config.toml
activation = "gelu"
optimizer = "muon"
seq_len = 1024
MLP neurons of a small language model. Each row is named by its layer, matrix (up: input weights; down: output weights) and neuron, and shows model dimensions 144-207. Each number is 128 + 24 x the weight over its row's rms, rounded and kept within 0 to 255.
After each neuron's rows, "fires on" lists the tokens most often at its 100 highest values on Wikipedia text that the model never trained on; "fires before" lists the tokens most often just after its 100 highest values on Wikipedia text that the model never trained on. A number after a token or word is its count.

L12.up1244 [129 139 127 171 120 125 150 131 128 106 129  83 108 131 142 137 136 142 155 138 116 134 117 102 156 150  55 174 150 105 132 101 124 123  89 130 142 117 132 128 140 121 164 128 121 156 102 132 127 128 163 124 134 160 130 166 119 140 119 152 171 143 149 155]
L12.down1244 [144 149 131 112 114 164 110 120  69 101 105 140 131 137 157 106 114 144 114 125 161  89 124 140 155 144 122 105 132 154 107 154 126 173 148  96 137 128 129 135 121 146 129 103 156 117 126 136 127 140 129 145 156 140 166 119  61 132 161 140 132 136 135 151]
fires on: "===" 40, " ===" 30, "\n" 13, "==" 8
fires before: "\n" 98

L11.up1199 [116 149 114 141 174 131 132 165 141 108 126 109 123 149 134 109 138 127 121 160 114 173 120 126 111 130 128 129  74 147 154 116 143 149 130 132 100 143 126 132 126 110 161 100 140  73 113 116 115  95  92 137 146  85  79 154 116 124 162 107 135 123 138  78]
L11.down1199 [105 116 142 111 185 127 139 112 126 139 124 107 165 146 126 127 142 153 162 102 102 108 131 125 165 114 107 111 163 163 104 150 169 135  86 119 133 128 146 122 131 122 160 104 146 146 159  94 142 153 142  81 109 140 154 157 160 158 119 111 102 143 133  95]
fires on: "===" 46, " ===" 27, "==" 11, " ==" 4
fires before: "\n" 94

L4.up335 [163 113 162 104 122 131 128 120 107 117 108 154 111 128 139 122 132 107 176 130 125 140 112 126 128 174 146 138 131 121 108 139 122  95 140 131 131 162 166 147  96 135 146 115 132 136 143  93 115 131 129 148 145 132 111 170 161  97 107 106 152 131 109 108]
L4.down335 [140 139 177 117 141 132 164 165 101 105 115 111 170 136 148 155 110 105 156 142 100 131 141 112 111 122 124 138 149 114 146  92 142 112 100 108 146 105 146 139 126 158 120 127 132 100  94  93 119 151 125  82 118 118 141 128 155 140 165 113 105 148 116  98]
fires on: " ==" 51, "==" 41
fires before: "\n" 93

L12.up62 [155 131 135 157 177 121 129 140 163 147 116 143 156 123 164 128 145 129 114 117 109 169 119 161  85 153 153 144 135 138 138 121 172 108 103 154 161 171 132 144 113 122 119 128 159 179 170 109 108 126 137 122 114 151 125 123 116 118 103 119 142 125  75  75]
L12.down62 [137 131 134 118 180 177 127 142 116 124 116 122 103 110 124 102 106 129 121 104 122  92 130 154 139  95 119 102 145 158 129 129 107 124  99  58 102  81 153 105 125 129 117 130 136 110 125 124 140 115 133 109 136 100 149 107 123 115 114 124 116 135 164 150]
fires on: "\n" 79, "." 12
fires before: "\n" 57, "-" 12, "|" 11

L11.up888 [120 129 131 133 115 125 110 172 138 101 165 121  83 149 142 109 134 147 130 145  82  88 155 121 118 122 158 125 157 121 129 112  95 130  75 153 144 131 111  91 128 145 123 121 148 111 117 106 141  83  90 158 146 153 160 186 159 137 115 130  94 158  99 132]
L11.down888 [111 139 134  85 155 133 144 139 130 129 127 102 113 114 154 114 130  95  79 145 137 105 113 130 110 121 119 112 125 145 136 151 136 132 124 140 128  85 114 140 167 116 148 157  93  95 134 156 126 131 159 157 133 108 128 148 135 155 117 139 118 125 119 152]
fires on: " |" 89, " and" 9
fires before: "\n" 72, " 0" 4

L13.up931 [163 131  95 134 185 119 168  98  48 167  83 155 123 127 162 126 125 133 109 123 120 138 116 128 104 141  89 125 111 133 118 133 112 128 134  95 135 131 167  96 122 119 104 125 163 150 160 105 124 116 158 128 153 125 114 119 180 119 131 172 133 104 123 110]
L13.down931 [132 145 160 135 139 152 107 134 180 140 134 146 105 143 161 103 116 123 115 141 113 123 105 158 153 111 116 142 143  81 127 113 159 100 132 135 114 132 127 128  71 182  85 127 137 114 104 127  96 116 124  84 121 124 107 143 120 158 142 123  63 153 134 169]
fires on: "ed" 27, "ired" 8, "ied" 7, " made" 4, " used" 4
fires before: " by" 51, " in" 8, " to" 6

L13.up731 [123  76 159 145 125  91 101 134 109 144 155 126 102 133 127 179 148 146 188 122 132 142 122 105 125 153  78  88 106  82 112 135 103 137 139  55 110 149 119 115 168  96 126  71 132 155 146 141 131 151  80 114 144 127 138 124 123 120 131 151 147  90 129 167]
L13.down731 [102 177 137  88 182 117  91 129  94 143 122 151 111 128 148 100 148  82 145 166 116 140 145 133 127 107 154 122 128 140 184 124 140 163 120 130 100 120 176 120 143 146 127 110 136 117 135 105 149  87 100 138 128 136 132 116 125 145 136 121 127 119 106 155]
fires on: "==" 20, "===" 18, " N" 16, " ===" 10, " ==" 6
fires before: "\n" 60, "es" 5

L13.up941 [133 119 147 134 168 112 123 152 134 138 102 114 175 190 177 163 124 117 124 149 114 105 159 123 119 193  91 127 118 139 149 143 129 139 108 128 105 103 115 124 128 150 124 120 145 141 150 112 120 135 155 139 119 144 138 107 126 132 111 121 111 118 122 129]
L13.down941 [177 100 172 119 126 160  95 103 128 159 120 116  95 161 110 133  64 121 115 142 128 130 109 101 127 103 168  84 173 110 137  95 127 142 108  98 116 109  94 121 122 109 143 110 167 134 107 153 144 137 130 131 157 112 116 110 112 133 146 165 144 129 129 116]
fires on: "===" 32, " ===" 27, " =" 22, "====" 10
fires before: "\n" 94

L11.up77 [134 150 105 139 113 145 126 101 101 134 162 134 136  75 154  87 126 160 149  85  94 121 129 140 137 158 147 131 125 120 114 102 161 116 135 114  96 127 115 100 129  94 166 117 150 159 124 110  89  86  98 134 133  89  87 121 147 130 117 134 131 115 141 123]
L11.down77 [125 109 134  90  94 122 114 134  91 138  70 128 121 111 116 117  73 130 108 165 181 143 125 190 130 125 122 137 120 136 119  97 100 171 124 123 141 106 158 108 115 106 123 125 119 149 129 179 154 110 121 136  97 164 134 128 130 134 130 129 120 168 152 164]
fires on: " |" 94
fires before: "\n" 52, " " 13, " Christ" 5

L13.up1275 [138 152 128 189 188 140 144  91 116 126 140 134 150 124 150 158  89 123 128 138 159 113 148 134 137 120 139  85 109 168 132  65 145 142 121 124 115 118 144 130 139 124 133 151 159  68 138 128 130  87  96 150 110 146 134 144 129 112 147 138 131 130 139 132]
L13.down1275 [105 155 150 133 100 154 125 112 132 149 120 115 114  93 122 108 150 126 130 141 130 140 131 114 113 120 107 109 137 124 121 175 117 132 104 142 124 152 100 121 128 195 136 149  99 135 110 145  70  97  74  84 150 141 137 132 209 159  91 133 170  98 146 130]
fires on: " |" 62, " is" 5, "ful" 4
fires before: "\n" 41, " " 11, " \"" 4

L4.up748 [121 121 128  93 135 139 100 175 173 113 120 126 121 120 141 114 101 107 146  86  97 112 112 166 162 113 132 172 138 133 144 155  99 118 104 131 152 116 121 173 131 161 127 136 160 122 139 103 126 103 126 143 120 101  97 109 131 110 128 184 127 127 122 119]
L4.down748 [119  82 133  90 169 144 113 133 130  89 147 164 150 160 164 167 152 127 130  84 120 137 149 127 130 119 159 116 154 119 109 145 120 164 155  98 109 133 102 155  94 128 133 121 142 134 137 208 138 162 131 177 104 112 138 132 158 115 137 113 155 108 127  85]
fires on: "\n" 75, " as" 17, "oub" 4
fires before: "-" 39, "\n" 16, "|" 13, "les" 4

L11.up1238 [124 126 133 128 126 101 169 155 113 120  80 152  88 157 110 108  89 186 154 144 120 132 147 128  94 126 101 174 113  92 107 121 107 130 125 132 154 128 160 101 138 147 106 120 120 161 123 130 130 119 102 103 138 120 106 123 115  90 114 122 146 122 148  98]
L11.down1238 [146  73 152 162  80 125 122 142 119  92 141 176 142 133 107  64 137 143 160  82  91 101 110 159 134 105 122 122 103 124 105 145  98 142 115 106 189 112 140 104 139 196 104 148 110 124 146 132 137 144 102 102 149  84 101  75 127 158 110 119 117 167 146 105]
fires on: "6" 36, "7" 25, "8" 20, "9" 7, "5" 5
fires before: " |" 39, "." 12, ")" 7

L11.up758 [140  97 138 128 142  86  89 152 119 122  98 137 134 120 160 171 109 161 119 147 151 110 159 128 127 155 124 150 163 173 151 133 124 126 152 102 134 139 139 134 134 145 109 144 131  93  87 135 113 100 185 109 104 156 141 170 112 133 115 143 106 136 187  97]
L11.down758 [148 148 140 114 126 151 140  98 100 110  88  74 126 160 109  98 165 144  93 172 153 139 140 104  79 134 136 136 157  72 135  97 160 138  93 170 108 171 134 139 113 137 115 115 125 159 141 126 114 163 119 158 134 112 118 121 134 170 119  78 118 143 125 126]
fires on: "===" 35, "==" 20, " ===" 10, " =" 8, " ==" 5, "\n" 5
fires before: "\n" 87

L12.up1129 [155 130 153 150 184  95 178 108 126 120  98 141 140 134 123 141 146 132 125 163  97 120 112 118 147 133 127 113 108  99 106 120 115 162 105 127  76 120 105 105 143 136 136 114 103 162 159 120 118 122 155  92 117 169 135 123 133  95 133 124  94 114 136 138]
L12.down1129 [131 155 135  99 158 104  75 104 153 123 133 157  97 124 128 128 136 123 124 172 122 159 169 157 134 140 109 115 117 130 125 114 153 139 116 121 107 178 112 113 116 162 116 140 120 147 180 105 151 142 145 164 131 120 108 105 132  54 116 122 107 107 155 119]
fires on: " |" 15, " of" 15, "==" 13, " ==" 9, "ext" 7, " =" 7
fires before: "\n" 53, "," 4, " the" 4

L13.up202 [120 113 147 103 103 136 154 161 165 133 151 163  65 127 157 125 120 101 142 120 173 112 164 158 113 116 139 125  83 108 147 130 116 173  85 129 113 123 151 106 124  95 130 129 105 131 141 113 141 139 135 137 108 163 150 147 120 106 135 123  85 128  90 135]
L13.down202 [ 83 171 122 132 110 167 139 147 106 122 103 102 109  99  84 110 124 136 134 137 146 112 145 127 110 154 123  95 113 123  86 142 135 147 116 128 125 115 125 161  93 149 129 128 100 125 155 153  67 155 102 126 117 156 164 165 122 153 144 177 138 163 122  97]
fires on: " |" 53, "\n" 12, "ab" 8, " le" 4, "ides" 4
fires before: "\n" 37, " " 10, "|" 9

L13.up366 [117 136 110 153 133 130 126 105  87 153 115 144 131 136 140 123  87 131  68 133 143  94  99 121 111 140 104 177 104 104 128 144 112 159 144  90 148 130 134 110 107 137 116 118 140 136 112 134 135 145 113 142 110 176 135 160 154 114 156 159 113  79 117 110]
L13.down366 [115 138 134 133 141 117  98 111  88 140 126 140 125 134 141 159 111 107  80 158 122 123 186  98  86 126 138 134 119 135  95 149 186 104 131 125 141 115 124 140 120 164  95 139 126 102 125 139 117 110 144 129 149 139 123 172 124 135  76 138 110 123 125 140]
fires on: "ed" 38, " made" 7, "ated" 5, " used" 4, "ied" 4
fires before: " by" 30, " in" 19, " to" 9, " at" 6, " with" 5

L4.up742 [149 170 111 114 141  92 113  78  85 130 122 152 152  98 133 129 113  95 141 149 134 134 104 140 136 110 161 125 104 123 151 178  63 103  97 102  85  70  94 159 124 105  80 131 153 186 170 134 120 100 167 164 171 107  70 141 122 106 144 166 166 112 121 151]
L4.down742 [117 142 116 156 169 160 116 132  93 136 132 112 104 152 147  98 137 126  92 118 152 123 128 114 132 123 128 150 120 118 118 140 131 114  93 109 124 135 119 114 123 124  87 151 129 173 117 117 140 123 139 132 142 129 124 156 152 130 133 129 142  97 112 132]
fires on: "\n" 88
fires before: "==" 27, "===" 21, "In" 7, " ==" 4, "====" 4, "S" 4

L12.up670 [ 90 126 131  93 186 131 162  88 117 131 140 121  94 132 119 139 101 145 126 117 160 161 120 106 111  92 119 152 154 154  85 117 123 122 100 143 146 103 158 114 138 127 117 160 112 134 139 153  98 134 143 119 171 165 112 179 132 111 109 142 101 138 150  84]
L12.down670 [ 97 134 150 104 128  94  97 125 130  74 122 104  93 129 128  85 116 138 112 135 148 133 149 112 104 151 105 119  87 120 103 102 126 108 105 112 119 145 136 111 162 127 106 132  78 129 136 117 103 148 124 102 177 122 138 112 118  98 137 123 116 136 130 144]
fires on: " =" 41, "\n" 23, " life" 10, "==" 8, "ography" 5, "===" 4
fires before: "\n" 80, "==" 8, " ==" 7

L11.up273 [123 150 116 126 127 121 164 138 105 121 105 137  94 126 159 130 129 121 149 113 126 171 148  99  82  76 117 115 146 119 122 119 110 114 142 115 122 151  94  88 180 128 133  98 191 138 150 155  82 165 121  99 122 152 129 148 138  95 138 123 106 110 123 146]
L11.down273 [108 113 118 117 153 141 147 131 105 143 129  98 152 156 133 126 142 133 112 140 112 149 141 111 131 147 106  95 143 123 136 117 146 140  98 158 142 105 158 124 140 201 113 164 133  97 169 109 102 131 150  92 143 154 111 112 112 139 127  91 112 121 148 111]
fires on: " |" 24, "\n" 21, "|---|---|---|---|---|---|" 10, " =" 7, "or" 5
fires before: "\n" 49, " " 7, " +" 4